Weights of a small transformer language model.
Size: 14 layers, width 256, 3 heads of 64, 10.9M parameters.
MLP neurons of a small language model. Each row is named by its layer, matrix (gate and up: input weights) and neuron, and shows model dimensions 128-255. Each number is 500 + 40 x the weight over its row's rms, rounded and kept within 0 to 999. Numbers have three digits each. A neuron's up and down rows have the sign that makes its largest values positive.
After each neuron's rows, "fires on" lists the tokens most often at its 100 highest values on Wikipedia text that the model never trained on; "fires after" lists the tokens most often just before its 100 highest values on Wikipedia text that the model never trained on.

L6.gate231:521495528475539545460497507523509528496507538504499491465522451413508496495566544460546534509445488585480468530545476445541507579409487539545455381390489497479472455524535505539538541518552484483463520569462544565518455549478500443473482477510446532466491537521502534488485529517467521495551531515458515469526439538445454467538502517527484477458404544602512530534537429579599502511471
L6.up231:495607461527511457472533487477504507530494527508495454520524467473528457471477549533472533515500493569601515490535534483470537512471545480484551409443491497461532540491615515476484516456449520516519517556545549475536467520451523440572476550461502493500496530506511523461575415512547498481515483505524462503533493554466580480530500524613553517436536551455477505543394495555464571522497
fires on: "==", "u", "r", "l"
fires after: ".\n\n", " |\n\n", "ar", "\n\n", "l", "s"

L6.gate614:455446471476578489492543492504507539440537503465493429491464467493468422489503446565505497520467454585508547494520564606551524498406513492468478515502479492505526526501514508493463502496529516581485449531431499482478476467474461429469442491498544435400573501533457512475529482539522486453477437465520461427451470516501525521496478550414483549472434491550494431495449463479478483537516
L6.up614:517495586540585488486520470406463514423473503526499481494445517499528462469424506505527413472495423487501510540505537529464554523457545540448439441468491533491520502574488488451477497518501499533540460600474559472438479494516479462519474535511540499478458481504523507486491546515496593494461530472487487468575515533455474465515552487486475484517543505520493442539476457539539506452542
fires on: "=", "-", "and", " as", "=="
fires after: "\n\n", "\n", " Gr", ".\n\n", " |\n\n"

L4.gate421:496485489519519431504519535523517535496468488467503453518400477498482417404490456480556525492498499520501480585437491461524490480540551511530472467553524496501529448492458573504490523536511579537479523497522548513433539463529460507474532459472506587461500519562595519448492471560538478490517487499458532578529514551539551485506513470453494495481543466588476510484532479432503550504479
L4.up421:427540542438439432451487533501519515483524489492500516446495464527462436409482477512565526546507539477538508449482470459573466552429533502443522516496495522484500459517505472539463505515449600505477463463516427527478494494521451532427520477550532538502467442531413499577489437459486513630557486521492484553521448504501477492479479558489458508502492477517549508476543474494439469458501
fires on: "ack", "T", "20", "ond", "us", "ong"
fires after: " b", "20", " U", "e", "U", " am"

L4.gate196:513560548535516526384586488450456396574498500521467524532535544485541517522508491476510500468544514505514468490453530600471504499455474477529470538509515508515438587505432492496467498581456434488471471490441600527484529518426558525448507516520482416536437495428498574520531505552546593533485494440420480493502498526469503481487542494506460603503474495463534569484446493559456503481484
L4.up196:511519535456570445500486547489497513516481491504530562518381430418554547478475577466488485486499510547535489490486486564567577527484462481549475472484503540509500444468561438500418488475482606505513561513483517502462550533451519512423537460488520497498516488575496531502535519570516587446473541445583473503451432484569468510502531537416477562471529547519469457472546482441502481503567
fires on: "als", "al", "20", " rele"
fires after: "o", "oc", " inv", " ind", " ("

L6.gate555:515525471586512454551466509496490499465542541515458491501493462455481490426417533493530454497511461512541504472476472555512533522502521560436487512490443548485493474464472494428457506496502518439517477458554548503472599521553544477494492495507455476526542499399477557475442459478569511464482535487542489444453558535510470493514458499481486564510497512452506446493530477600481421504492
L6.up555:525475491467518442511542421468521461423480505604486513509547448505531453466551532442477449502523448457507512546464506466501450495462535548482562515526453563534488492424547545477508509574456475585506507532517480481483452530490548488474476510409505574495498509438458559444458572417520499529470537418504482571549497479482537484462525485472564482545527517536511520553444480422551507525528
fires on: "i", "ist", "ip", "ar", "iz", "ect"
fires after: "oc", "ic", "p", " ass", "gan", "ial"

L4.gate364:542484464528465482517513517462532467498507542495525458573513500582485505510599603463562440532444561591463427443484571525563479464488515537513491520501495530502521519481528525533458499558472495531467411443521518423481487545566490470543524424478442490552526496500544527463528468500479521465485551473494510503518498536475520491522405481493541504475527509462437475475522488493494509427536
L4.up364:487512464537516463531540559444567538494575415526391513465511547502415451441470473531502533536528497450479550442552446501518517528495480510558527490509489465520484529400516475505473529481453453504468518475489554495512503469470491516482552465566468527529473545532523496547507479475471466507474505545534415444507542503464460517500463525527501519475531416509484450478474486548519468535503
fires on: " ", "m", "A", "ed", "he"
fires after: "\n", " =\n\n", " /", "re", "ced"

L6.gate373:579594502510480516541458523488439486546539448498498459490513462558478440501554527523451473471504487547548488538494531473544483456497514498483531442510467494544583519472490481519506495476473449529478474512451540519500493488536493474438505549514498513540468485441621481474532569479562501481610547503550460431490496529505480453475523407446585505573510467498524540542534439493472500557501
L6.up373:530483475529507430534467488505471466517476492553525486414495500512507498484500520528446491508457530546480538522445453523539482517513498416527462544576543543432500463496513509451486501468466493542454563459481458464468474581521481498483437488533477508430480504586562568590510563473474493486504537477550435461493480546492557513527495517439421556460479494557546540466467594489539530470516
fires on: "a", "h", "i", "°", " (", " of"
fires after: " m", " be", " cl", "l", "e", "st"

L8.gate25:421490434522494530509481548434537466505435420482419545535523488500507535537498544564528442559539478539469463498547494435561439452501550571486465497545511455498517513501503431473501470469532502501516470491506570549517481488508521530514494492506484595535524457465552518531480469507485509445432477494557460464544514501614472550434422500513514522498516508439499429533507489506507408504575
L8.up25:506494514570474482497480512516467520527471501448510485486512461487522505500488463505496428542531542545524486544528486567595580507504447488500485480493492514521536507565504508430476445499500484570531546463553522517552457454410440480530451549533482476434460517511516507479455444458469466442487433418486534524551493427544461474547511441463487494454472595482529562557552535472497534489504
fires on: "at", "c", "in", "ar", "aj"
fires after: " m", " W", " in", " M", "in", " In"

L8.gate439:504464564503449497497549489549517524523516539542589501535448438481488484481503523536524450518518411517446513428443472527386523536448525513530467555496487535462491535448494457553517467500527502545494445522458551524560488510458521485473488512513445534457589545445474520500480461486514482493488501596553431444461492490499466619446514486527528562557495470440444510477458472468463489473564
L8.up439:479504539441472544439473541460509509482451539503545431453496593502511534610516493518487417445540534523496490508471553509574554514476469499538511533502517536519520485479497484511511615513437450544571457441553487480490430493500429469550469539439541535471464515468473582530477593507531556476520478544480470536516488509590502486512511490501530531407477504484521486592475585457507497449459
fires on: "re", "n", "ied", "ass", " pre", "ir"
fires after: " P", " an", " d", " p", "f", " f"

L2.gate636:555522437433547448507458528546515504549456486463412498520643509440443443444549504525517506471492473491423511487481532549453448528535513495549499581447510509466501429482505562482473559499464493535405371489462506450493546541498484515515485509514484555497570481470524519452500452466492444535429450503524447493538539554494507445528529520516484564491460469537450475469530541515443450484461
L2.up636:543545554478547549510445521449513538463435550439499530569457538493445541484488459530477486455493532487442469544514520458535514576449514533495470562545535564492499488540526531555504508528446445544554548435489539536561480530505501504490495497512510484542490539487446512511474460490570489464541528523541449482570594533549473476507578464502504490486492500517480554520516402511512459553482
fires on: "ong", "ow", "c", "i", "'"
fires after: " s", " sh", "oun", " S", " C", "oc"

L8.gate239:542469495535467447532555560512457472476451486461461464552481471477502473471482529528472466499471592434512463541550464480450512505530459481477480479427489520559451527615499562585495417459499546418523475495451513497437444511546511534498469499513529507493467511422462519514557460508586475473500514458563505472521558504438509457479500544485506426581417381517473506530470529514456519499528
L8.up239:509406501460514504486541471512537572483469455475524439560498525540457521462511521452475451488510481401494509517465473465542564528428531440519485451457525417505470458535512484411515495530533491516506365568478618502537414536512577529475555551510416519479526507434519503542465486529485521482524410499585578533552551525483476505479507515466551484528483479567531527540531556469490541451422
fires on: "1", "0", "3", "2", "4", " April"
fires after: " ", " ("

L2.gate572:455528542461537462525497506443502508507459445522458500522569545532486485436462527495508471558559436514472508497500431490496505487513462499485449519510518536460474517465469560507479539582480551509549505483527523531527468531497552527480457573511552464512456469497507486451411528503457482513445507438462501469547491480588460495508454537519510509489527483570466434553534542493551488457529
L2.up572:486483491472572488468479506476461518485554537512569525443540502505513531487526484461424446507456479441501493570505552487599476523494461488475531497433511486483484549536455535416496537448502490526484436506539534573494469511523554492559512503457416498523496539522415536535513495495481535543430517498517483428558501501556432450528471486518494474448475524504478502514575494513510518463472
fires on: "at", "end", "it", "y", "ed", "ev"
fires after: " M", " K", " P", " m", "M", " p"

L4.gate411:479480452439403563512507500508554486483491508593497509429517520478487551505505583515449445543467484521491446507465497488516518513524547510480559490522444469463484515515464440564557527471496459502540502485484513472498513527553517471509488475530525468546447450474525578520502578502510491535502483473488555519455442503488464397501519538501505513585547507504467501525500462466560568547527
L4.up411:535499551482502562465588453443597517496518535585508502494499551418453521536506532532467484486501475503420461587525517570543541507504513543484569542507568488477456503491497434584557530514500452479554485492527508471533487523522469536483529532503389494617494442502437526510521489498492487485480436449487569485451518562505487527462561401584467470493527456536452496484539534473563508474393
fires on: " ", "en", " |", "3", "6", "2"
fires after: "|", " ", " |", " t", " T"

L4.gate286:492511471472493493504536505543510498520529594541468457464499491490513434518476517448504509429514478494408445506511527556375508410485508535481549506510519468523532506517490517492457529497455457507498446463535533445556510594505495533483516461478501496475491477545546504547459444524455482501450450530455542559525420505489547555486430508529469501516577582495507459468443589528519516440511
L4.up286:536499571511509505527583495544484498504521545483472498456503453490459513527483476509519599517575547496445536493483544488516496501499521556484474444450459583489447510474541469592457512505527491541541446518519515461433483521480461550485534465450517452470486506528541418516481434567526507475497530488519487504548476484505540478491521531468482481498460523589466439477520569548573486552513
fires on: "id", "pen", "ell", " record", "p", "ad"
fires after: " o", " M", " O", " m", "v"

L2.gate333:560449510478458446463437532445470533487536522474524489512496509519430478466521470491527513561528557478456533519499528516468450542534515502447523585520494540501454588570558573507488432531505456583550485460499559536447441489458490475458440518545484527495539546457534483486476521479436448499511491532499503566572526541479483454405449436455557488491460487495503453507570433497514466482517
L2.up333:433526513559564582553530521522549494515458433422461481484469473548462522512497549565416524493535520462557539486557522479501518538539481564539509508467524509482552456531459389467489472578469587516500466478537444539497533497460432536473520521585539413511468463500478529491554526477505510497515510546502565534544524514534481476493576509487555453479483470506552439492470469477500473438475
fires on: "p", "d", "eng", "g", "enc"
fires after: "-", " ", " ("

L6.gate316:502479485514491496529587501481495503530512465494476498545504463492499503515505484501516516436554485532560454510526475511486531458517560493447543481560556533493471513520438445510505498520524497485573446523502525484477526410528532459508493439555561495521553513531503462533540448484463576522390510539428514492472445567499468599497414473509407559541527465455463531536532545559507508559530
L6.up316:521416526557446530560450479534417402461488520462528465527465477484515460510537525545515470480576528487511397458517518475532504538433526451571519519474444529427495558509483546470462504463504488464514515625543444504505495508525572489463448518570543454464454507473530417569513505553526513533534547553605451516514461483511514550604516464431472491557485497488552516516427489441512488502508
fires on: "ist", "pp", "em", "ard", "st"
fires after: " D", " o", " d", " O", " ex", " y"

L2.gate672:492487504511457535516515477569494476565446498482474542522486492526522543484433472461526355407529514488498556470449484415482513415447516481579521558555540557492557483444454473483519470483476460484441489554467467513509494535478417402501526513484529502499498464527461476528446603526481483539410441433516581455578427467539569467498480533430476493504499531500559567545541551569549545489537
L2.up672:493447504460552431522521559473530416520482515497576543550445457480496448364540481522487494467525476425467548421479485502455504533533534479485520516544533491487579520519581482537523494493461513488490508518491477448522518482457481492433469532471514540493523517444446453516557550499430510487529486503471516515540477512553512527553523519525472461513515550461435583501497502531562508530502
fires on: "ouse", "hip", "ural", "ip", "ious", "ine"
fires after: " h", "ations", "ar", " H", " sh", " r"

L4.gate392:494558482440547493432468564509577501443503499469485468556498531487557496438500486527469506573413501536545483506479487501496529443460457532540416505515478442481504508553532502573447437503543431526524446531546480545516472399503472465499453456515488505475484467499495450530467481463520529545470468537464460507465523494402513451510456452481446465428452441536482493492476496545507429493524
L4.up392:533543535509508471493444452422516542492484535489466506497516502487482507395440453498514553520437554589524476476569494508490489493443570555584466564445431459481485484516515542501491493586553573485534524479582560487502518480464549546541560535465519543516592481460492481580450532527511493459489438522553495522458473511534517495518566555469538494397474509501534491500522495497456560419502
fires on: "==", "==="
fires after: ".\n\n", " |\n\n", "\n\n", ")\n\n"

L4.gate537:540446483522525525550490516473479588516476463503482480443496479407514511463516453536494480476488529475514481432525476520550499521455440478528473550481468521545541380456491454467460530501424511483532454538509534454485520605515435460509543533435479489482504479535515550535495495534480465496454497484504528533536498545505525503494477465512551474385522452623502514501452539527415499603517
L4.up537:526546443533584567470469526533539449557438449496505533486488520490446497447562492558528541529494497467437497483543463478486497478445419582393557509577498477495539461452449523503603514476498444554472497462425492554439582497478573456428505457499458468523480494433485542504500425489582578504506520484470452556421419510479490474484467506452456514500522480546497481507461502519445525488472
fires on: "en", "erv", "or", "ter", "ine", " en"
fires after: " S", " s", "ach", " t", "ar"

L2.gate472:520456476522491476477492491562429495419579443510553478480542452527538528563508490557467500528543522448487459538471541521431560549483396502460496522527483506574524490550426580506486517454518482500504486530517517450505482546584458446540457507460488539539502514549452467466493507484543575564518453515525454495556461518527626524445407476504519519514596478510506519472516521496535485517469
L2.up472:553405527454489500512488518521467520531477481470440535445495574527517548515505538550458440515574485557497538558434552498601506510438522428491519522518536507518516460490522529528448484500534472523497518547535462522475499500518475485499495474499497475512563464533474479438515465583528539490514442540527541591540478473555535505498438560516514483491582484518467559428504491540537525429488
fires on: "er", "or", "ing"
fires after: " s", " d", " S", " w", " B", " m"

L2.gate252:589456528463493460539465482480512530465477534499451487554547522472424482469465510547420512530473509460510470481432547483489573504526541479510461591510498472467526502426497498473489500506424525496484437524536511566421502453504413476481487461492457483481497523509409475403513497447513452529470422551486463464544506544556459502539523504494527499555480506512527483516460489456457518494560
L2.up252:487519511461522518461478442494549505514499520511469510491465523498452453542455486473490467509511575490496492521427558473523496473491512578451514475509527485456524462493421475494495500495478530592504432390536460494483493500544528528465480458469492495522506483401409512528505415449468512523431465515571501496514533555466546483510480504537444476511455469527467549536492492445469450474421
fires on: "en", "ir", "er", "ed", "ast", "ire"
fires after: " f", " F", " ", " P", "f"

L6.gate300:455468505471467455472504496461543538521459511510503447470500519491443538478488476525511490469513504571558519539488432448441436547539521509519504491501534492508493500481495478529502444510567589499491425531530540483567530519471491448560517525519506525479442511555517464490457499519496487475408426488473540454441549486484465468538521499467474479475461417614420474499435473564490514533409
L6.up300:525505479528507465457465479485493525450526497544489532482531506510569463462531432447448497507560463511481619497506424415562486480457528407484496507519450528549565535534445491509427435450537517472484516551509525476534514467501532448507512504507571536482497554447420451491416481416517513399483517504486484511472522498421532463488443489464502586478427469545463580547466529461433540556457
fires on: "=="
fires after: ".\n\n", "\n\n", " |\n\n", ")\n\n"

L4.gate301:494482430545487496416402529479547509539503452490472469433449489490526566560443559431421468494553468547464468499469487451501501529514554483504456448515462578469471425516511431557509497488518516512572507478541489523497402505451497538485514508570453474504530484501493508532468478492532479444488489516545569519515538544478454525489527542449490471496480540524466500496504475487513543522526
L4.up301:512457533537460518406530449454419499560582510519452487528503510478518520508451479466536567557567517572525525527518487503406533515542518472501517491472501497450455557460514538518522440509503515472583543510465524499523440467487522511497457549489450455439468560465454480515475495490473466447479495402525501489530521487465486471462557430530505469544418507401488462535500496489508456505480
fires on: "n", "l", "ort"
fires after: "on", "un", " Con", " con", "im", "ar"

L2.gate698:497489475468511497494483464533603521484457498518526545458536419568488498519525519497480483428472491475457502489419489546530552466524514549551477467577470429489399504475526509466434574529504450574546488481467556514458515499492487516520453493516498510592547474500515526565499495448452489441450451491469455565484532528522622518534547563514542558541558470563502535466486504550537488464490
L2.up698:438511507509567512473464516465506533486501492496514484489438493449561421506542460458555544481570490490473455520563467549532480483569463419535541534567474452508481504507516457422497416517411534447470524526554523503518471510467454467575466495501505460485455488524481547461439514500465510533472495522510512453431489504502485482569487451434440503494433515430510524573549476479560488415538
fires on: "r", "er"
fires after: " Ch", " J", "ar", "O", " War"

L2.gate547:548478456523395435553514537493515506531501581470424439500503481507516531539430482556498475436465491470473474495410555433453445482490538514534516532497462478477508473512446461541459534588413540505494526503513529407526448527462546491475496479414425514473566518557507531454511538510542481448551458562480495530532504467560442480476394476466515498545462506544575565525516491488469491493461
L2.up547:543506535510544550434464616537464497512536492501477551538540441483492478541482480456476512525568523492501517419392576519507516421460549491531518535539560479393484505536467610523522450481498482458514489476412553505503477523461502450485522518466540482528506501459478534504469454517516538451556550486543452558472489449452511469515465452441441540472460535448522566500526471452469514578536
fires on: "oc", "and", "ed"
fires after: " v", "em", "ss", " f", " ass", "g"

L11.gate296:481584493501434440471571465490454510450474481448439523555505514480456507535521457503542482511455545536517484479525561490516515456487480533497477597452507520402440498527499559521517518528433525524440461497487482464499511608467515528485554511433442502480509541488503442578551428527495481479535468500454501545493503594477454510474427499398495561477433490563522448573514492499542475510487
L11.up296:446402525504555543439599492463460563429514473502502516552486441510491475461509539455472505449506585519463453550491465536549531481510495502523478512506511549466488502516465490470521517498549600512451566462544500523451489491453482507399544520558363546513460491500544534493501496599541503559531601498513439534566505532479523436473525491494498477503459546527474448599502472513555535499435
fires on: "20", "A"
fires after: " ", " (", "–"

L2.gate682:549566450447489522517549449546525435510543577469493400558471509478471468448482500522513520460548474453533466562535475460412464488497468457530576488438501470475422564526509492501546514519605505461512476570474469511401528479564505459498498568544597451473528484512521558490493481443489518502488537525507549490472426435566440514487501468547520539540491510493440550481469498539460480500444
L2.up682:449475577510571470521516474524490418472549480471529524509485458546449495458486576564553446529511515534493522505554485464519481420388505467512549474555418543483442501524516495523548461516510462500492563503513498450482467470542423488536493504486524493565527526543440467465512480581484477445496451474554531550551482466516516574495475498543479491452485473430508481557498502550498496458557
fires on: "art", "ol", "ance", "un", "ee", "ith"
fires after: " M", " d", "m", "h"

L8.gate442:494508443526522522457498533530544544450558511479573470508525505520565531440575510510469508499460425515553503537480516487512490489477552502495472508483487445447462468511473481511479412521467430434430444496419515485496468478543536524512526535502518496471523399367511536515491518522495476512553521551488536496571492478465505478408547438496589483478466527532517480429549534500547500511450
L8.up442:478551518504548448483529492460555573510519447582594412489567532544461527517516475537518570544447531483467446422502577587531480546521563518520557540513501522518533511491505559411538517588437465524587515535490519542457511470542456546513407515453531494555434474481479498447566535520506499454470539509522603501507467525523497490458518529456546522556443523546497486534449499539460457549523
fires on: " ", "ce", "u", "id", "ot"
fires after: " |", " re", "l", " cons", ":"

L6.gate340:597461474548553450512479573460492563452520526434548478558480531471507510459504522452495520540456532513556489553464538538470532571508483472427489539510563464523568485462488511483561484458593495527481546497475539513473422458547513489519475534450609448436478446456469445540492481487474506531442504479504488477555445488449477505530488537542567503603490483497497491453482435493501492511505
L6.up340:459451509504497414481490509466473448481486558517575515529469464534549524459462559539503481455489466615492506537496540479433459452451515490434513564472502490425561494503505502468456517525464511575507482526530531446578510447478588404514496523497544541505478504506453452533469507479577587436501486484507494507479543537470486489502478454526487602489381469517485533512433468516507534538531
fires on: "==", ":", ",", "="
fires after: ".\n\n", "'", " |\n\n", "\n\n", "er"

L4.gate504:477492481517454452546473529484509489513504575443525490479471505533521513426470499494467471558475504548453482481500493534474431440504511522416569491562475484435538562522520573530583501476465530487531421545489507531532492504542511480572465498578499541484442415556535548459518515500527498505447477465557484461503518459624480553455504552482538492488522510578492503460453473498505529471578
L4.up504:354542500533526418489442519484518606488537523458541533449538514473532545534397468506556558459499553449495529495562486470510471485498513531536506522497567507541513470461547461518564499463490528574546446490422571542465455456580509535453499504550421548515565541495496452520496444510515502552550549549482506496453500455458427509554491433478536466523446533493480438445521514506476488521514
fires on: "y", "ate", "at", "ie", "ou", "en"
fires after: " K", " d", "nd", " M", " B"

L4.gate79:509473397519417527476487376522505535496579501453488538472438549542481513501485472472477492454555509509538530492525492545492433487474526582426550488456481501552550533556499573503508491451479476500506540496521574500459484531471554460592521576509465484566517471463461534558481538513505536523517529498496478548474395498559415448409469557484463517518489544549470449500497497533471562424462
L4.up79:498511513495530469532505526438443417519459520508541480520522461492534478525538489514445512491535539503503553570533487469535390473504510474451486554454490493559506564521562545486494415499547506591493549478472463505545411495506489526526576507557514491484418492581594521535523528464456536569539469466548452541405498513509474568517492477529548444539497548539495512540519479490492525472485
fires on: "p", " made", "ame", "c"
fires after: "em", "or", " bec", "re", "ri"

L4.gate393:570477485478514536493454597446499459421468436469588535527549519563582524496483535487572540513451517513466485515462506445533484539503509504490474517477471473511513518472476552581465438530520482488474566458483579431574508487531516519542552467542433534542516518468473502498572463501481459466483506435508417521522440513502442548530475465423558509479441492476495490500522447491483545510516
L4.up393:539479565508465586501476545498475517533510447480539499494512530492473530539584538529492584502478537539481488461512508439567521555488528491441486508586434531557485588445517470451505436530511459442473473411477541544583498490497510471521504467441515519504496496481553481460528481480495498472490531519502398520439440497448449564464513536525519419408494520561453511483538548445479436533541
fires on: "s", "d"
fires after: " in", "-", " (", "ith", " In", " un"

L2.gate109:475493482542556504452568479506520437516490464594416494532561516516553420591566441553502516514510489520494470561565501550519511495536484516561487448607502485584488493486549558498476453542460474524469562490520486526450428488495505510559552459590440488518493545450514505467483488484582447554528524524514446530530477481492517483535558499539509605484581455500522505449535563499462485508512
L2.up109:502486526560502501497508489488496489484546516502517485544502635431547450428464531572479518530523495473532497489553501525497479536564461454543560505552530523452495563459441472421487533560486443425542547505556527463503565493500553561435429498490508487442543464482485467529502536516485476513557560439484461523581466522524528511532495531466560537530474503474498452462491400474482462445438
fires on: "il", "it", "ious", "id", "on"
fires after: " t", " S", "v", "e", " cons", "ay"

L2.gate676:479445459498549529402493471505489472440540436483501424415481567485510445513464486551559524477492561445583470452542517491509476510489514430559498506570475432543517456473495508486441434554542473525511577591443508497520500457466477535491513453515464466508481506481505474507418440475500476466439462461444493425503435497556478491458475483509513494495550425429485528532462541555491521517502
L2.up676:550441506494534534579437447468498488498428462508515497514470455478545484486486472497567587537518494532422456532505502471468561542499476519437414597450530511515501428526490421479512517530553484488536514488450529491488508458465557462532494477457530474541503478535498464471451431521544445483510468541496494489447451489496531435446531596446501519401512520563559542441463481548476519525497
fires on: "er", "or", "ro", "el"
fires after: " s", " P", " T", " t", " S", "u"

L2.gate527:505547501496441529556548441519520473470503465480488465437542522458490516453511537446436539402539567568485537448442491441524496494513501517548417466457507521509488497497542505525542473550521532513490479521539498518557441513495548567483484554495453486438455471545501420505532493491442483509530456507476539544531566455448435506515486560515590495477556521478468574497542477564472492437449
L2.up527:498555541448513516517445464453501541545487523412474515521514439522479537525472535515467550374476497489503488471495496499524491463559496522459517428507531569528449551435564531514541394491515537556504512533513537439565420531456480495463538483461487454500432510550541497537462565503564453509439459502520512447484544568444566509395486436459432491541513419513471465548472412462506497493486
fires on: "m", "uch", "hip", "ion", "ment", "ce"
fires after: " s", "is", "as", "ations", "ers", "ir"

L2.gate312:435490475458482505518543532507518402480467538517539482479472459579516537538503496550519474579521556495509550562501525495500445466520490563480477501486533421458502548553413482501513499567482458561586516527454479528560513435473447469545474470536534494592549515432563515517530470483494552511461523431487516481492514463586489412491498598531523511424544553495490481482546531456530487543517
L2.up312:515538529485559528516445456463470465467543525428430513498564493519480515454501526491456559461540518517524476547530518554572537508502398413483478484462475516517481623485417523475491474502476502527500458437507505426463488569543565544474483560529517511509488534493572588526546495571506482479587530476485462460518457490495448525470478497488534424465495455481438510556503451520520515520478
fires on: "il", "inn", " col", "in", " which", " Col"
fires after: " m", " M", " cont", " in", " w"

L8.gate309:507466522472543522504478454522545456450440471533516544469553421458513582498555573422465509476557495582506496590479542534526512403530503440492528480515497574528466476492457458515558491569508478496465481529507436524449489447457550466475495500530528533508460500440560444507536534440500549488516449516466426465481535528549488529499535487411543530555557457498494556422513522482499430555540
L8.up309:565472521481480499519586507478494485443567480549509469468494481444465552541440522507548502500464457508518489526516517433485477480495508514549580489552530588493474562570503603446426528497521550570453458475490475495580483517526428523515438611521485569489496441464511501496498519557523470478470578533533468473475513542565488491502533555541504534547554473459516477481502397493537454501462
fires on: "ist", "res", "pp", "t", " cons", "s"
fires after: " p", "b", " o", " ab", " d", " H"

L4.gate367:462431513533540512469456499539506488515566473505494565557530456524536498486564488445459536575457541533548465488475547489434535496471561490494493468510511510511443470406543502472503437579471493579421469484482570482494485474479577537531490477493492523489530496524441547554543463542538467525547524522570517509580427521443523572477468546499509450532484484462470449500457461526475487528560
L4.up367:474452492510569471435489553479516470461479555577501513509488499603521462423592524461500550532503561528523454589550496495510517489480452524435492502520402507455487468505505575409503479548482550559413483417507491583476494475498575438536541556542539496471546508468447531540550522433523485526523464500533549523540444463501530533433431440518476505582521520482498472507468486571506510495536
fires on: "it", "s", "ic", "iv"
fires after: "il", "un", "(", " l", "ol", "hy"

L6.gate393:490510452539525532631488494536481498516465478500506486484512545502533481473479449551437548418483567534512498469473529477467523471516496396511516374468470464466494513508437476488525513475522484518516555518481521446476502526471480491525443519550476490502570524476432586507472492462551502457471437560481454507523444514552545495465493481458565466466499513521505550564512476518469483522558
L6.up393:537519468420495566390539523484512484567485488491524469449559566498458463525510518579530508455462472467480506545531415489454522502542538509527487466476471532475513461542472539486484485405514471516554507481475439501499496499488534434502578509455493533567520576559538498526515498493447481502500511459505433467499484533491549460499461474455428501482599568517519432531503539497552504488496
fires on: "w", "g", " ag", "erv"
fires after: " S", " t", " s", " T", " w"

L6.gate692:475539517433550530441512561490470446459539556516490494487449494483511512488497449546416498488452525427524456454490392526596419558499524501530569430485517506478526474561426512600495489537543525480532505446388501534542547564508536489524437519511486496515520554475512454508428550504509432468490540504522568540477518470520529527524484446483502546492495471405534452439494525513562560540570
L6.up692:500514519498457478550530497511500537541482444530414513513541570490478567472520508502485453424446519503551595499582445512446489502482509466391550510519487525536508497518506462524450481521465491472512491491432492440510479419429528459567497554516478467540520453508492563587466485470428498569448426546459560557423501519548519485489486480552562476424545471503489485445484476505575506560430
fires on: "1", " ", "ity", "us", "ation"
fires after: " ", " |", " c", "ens", " T"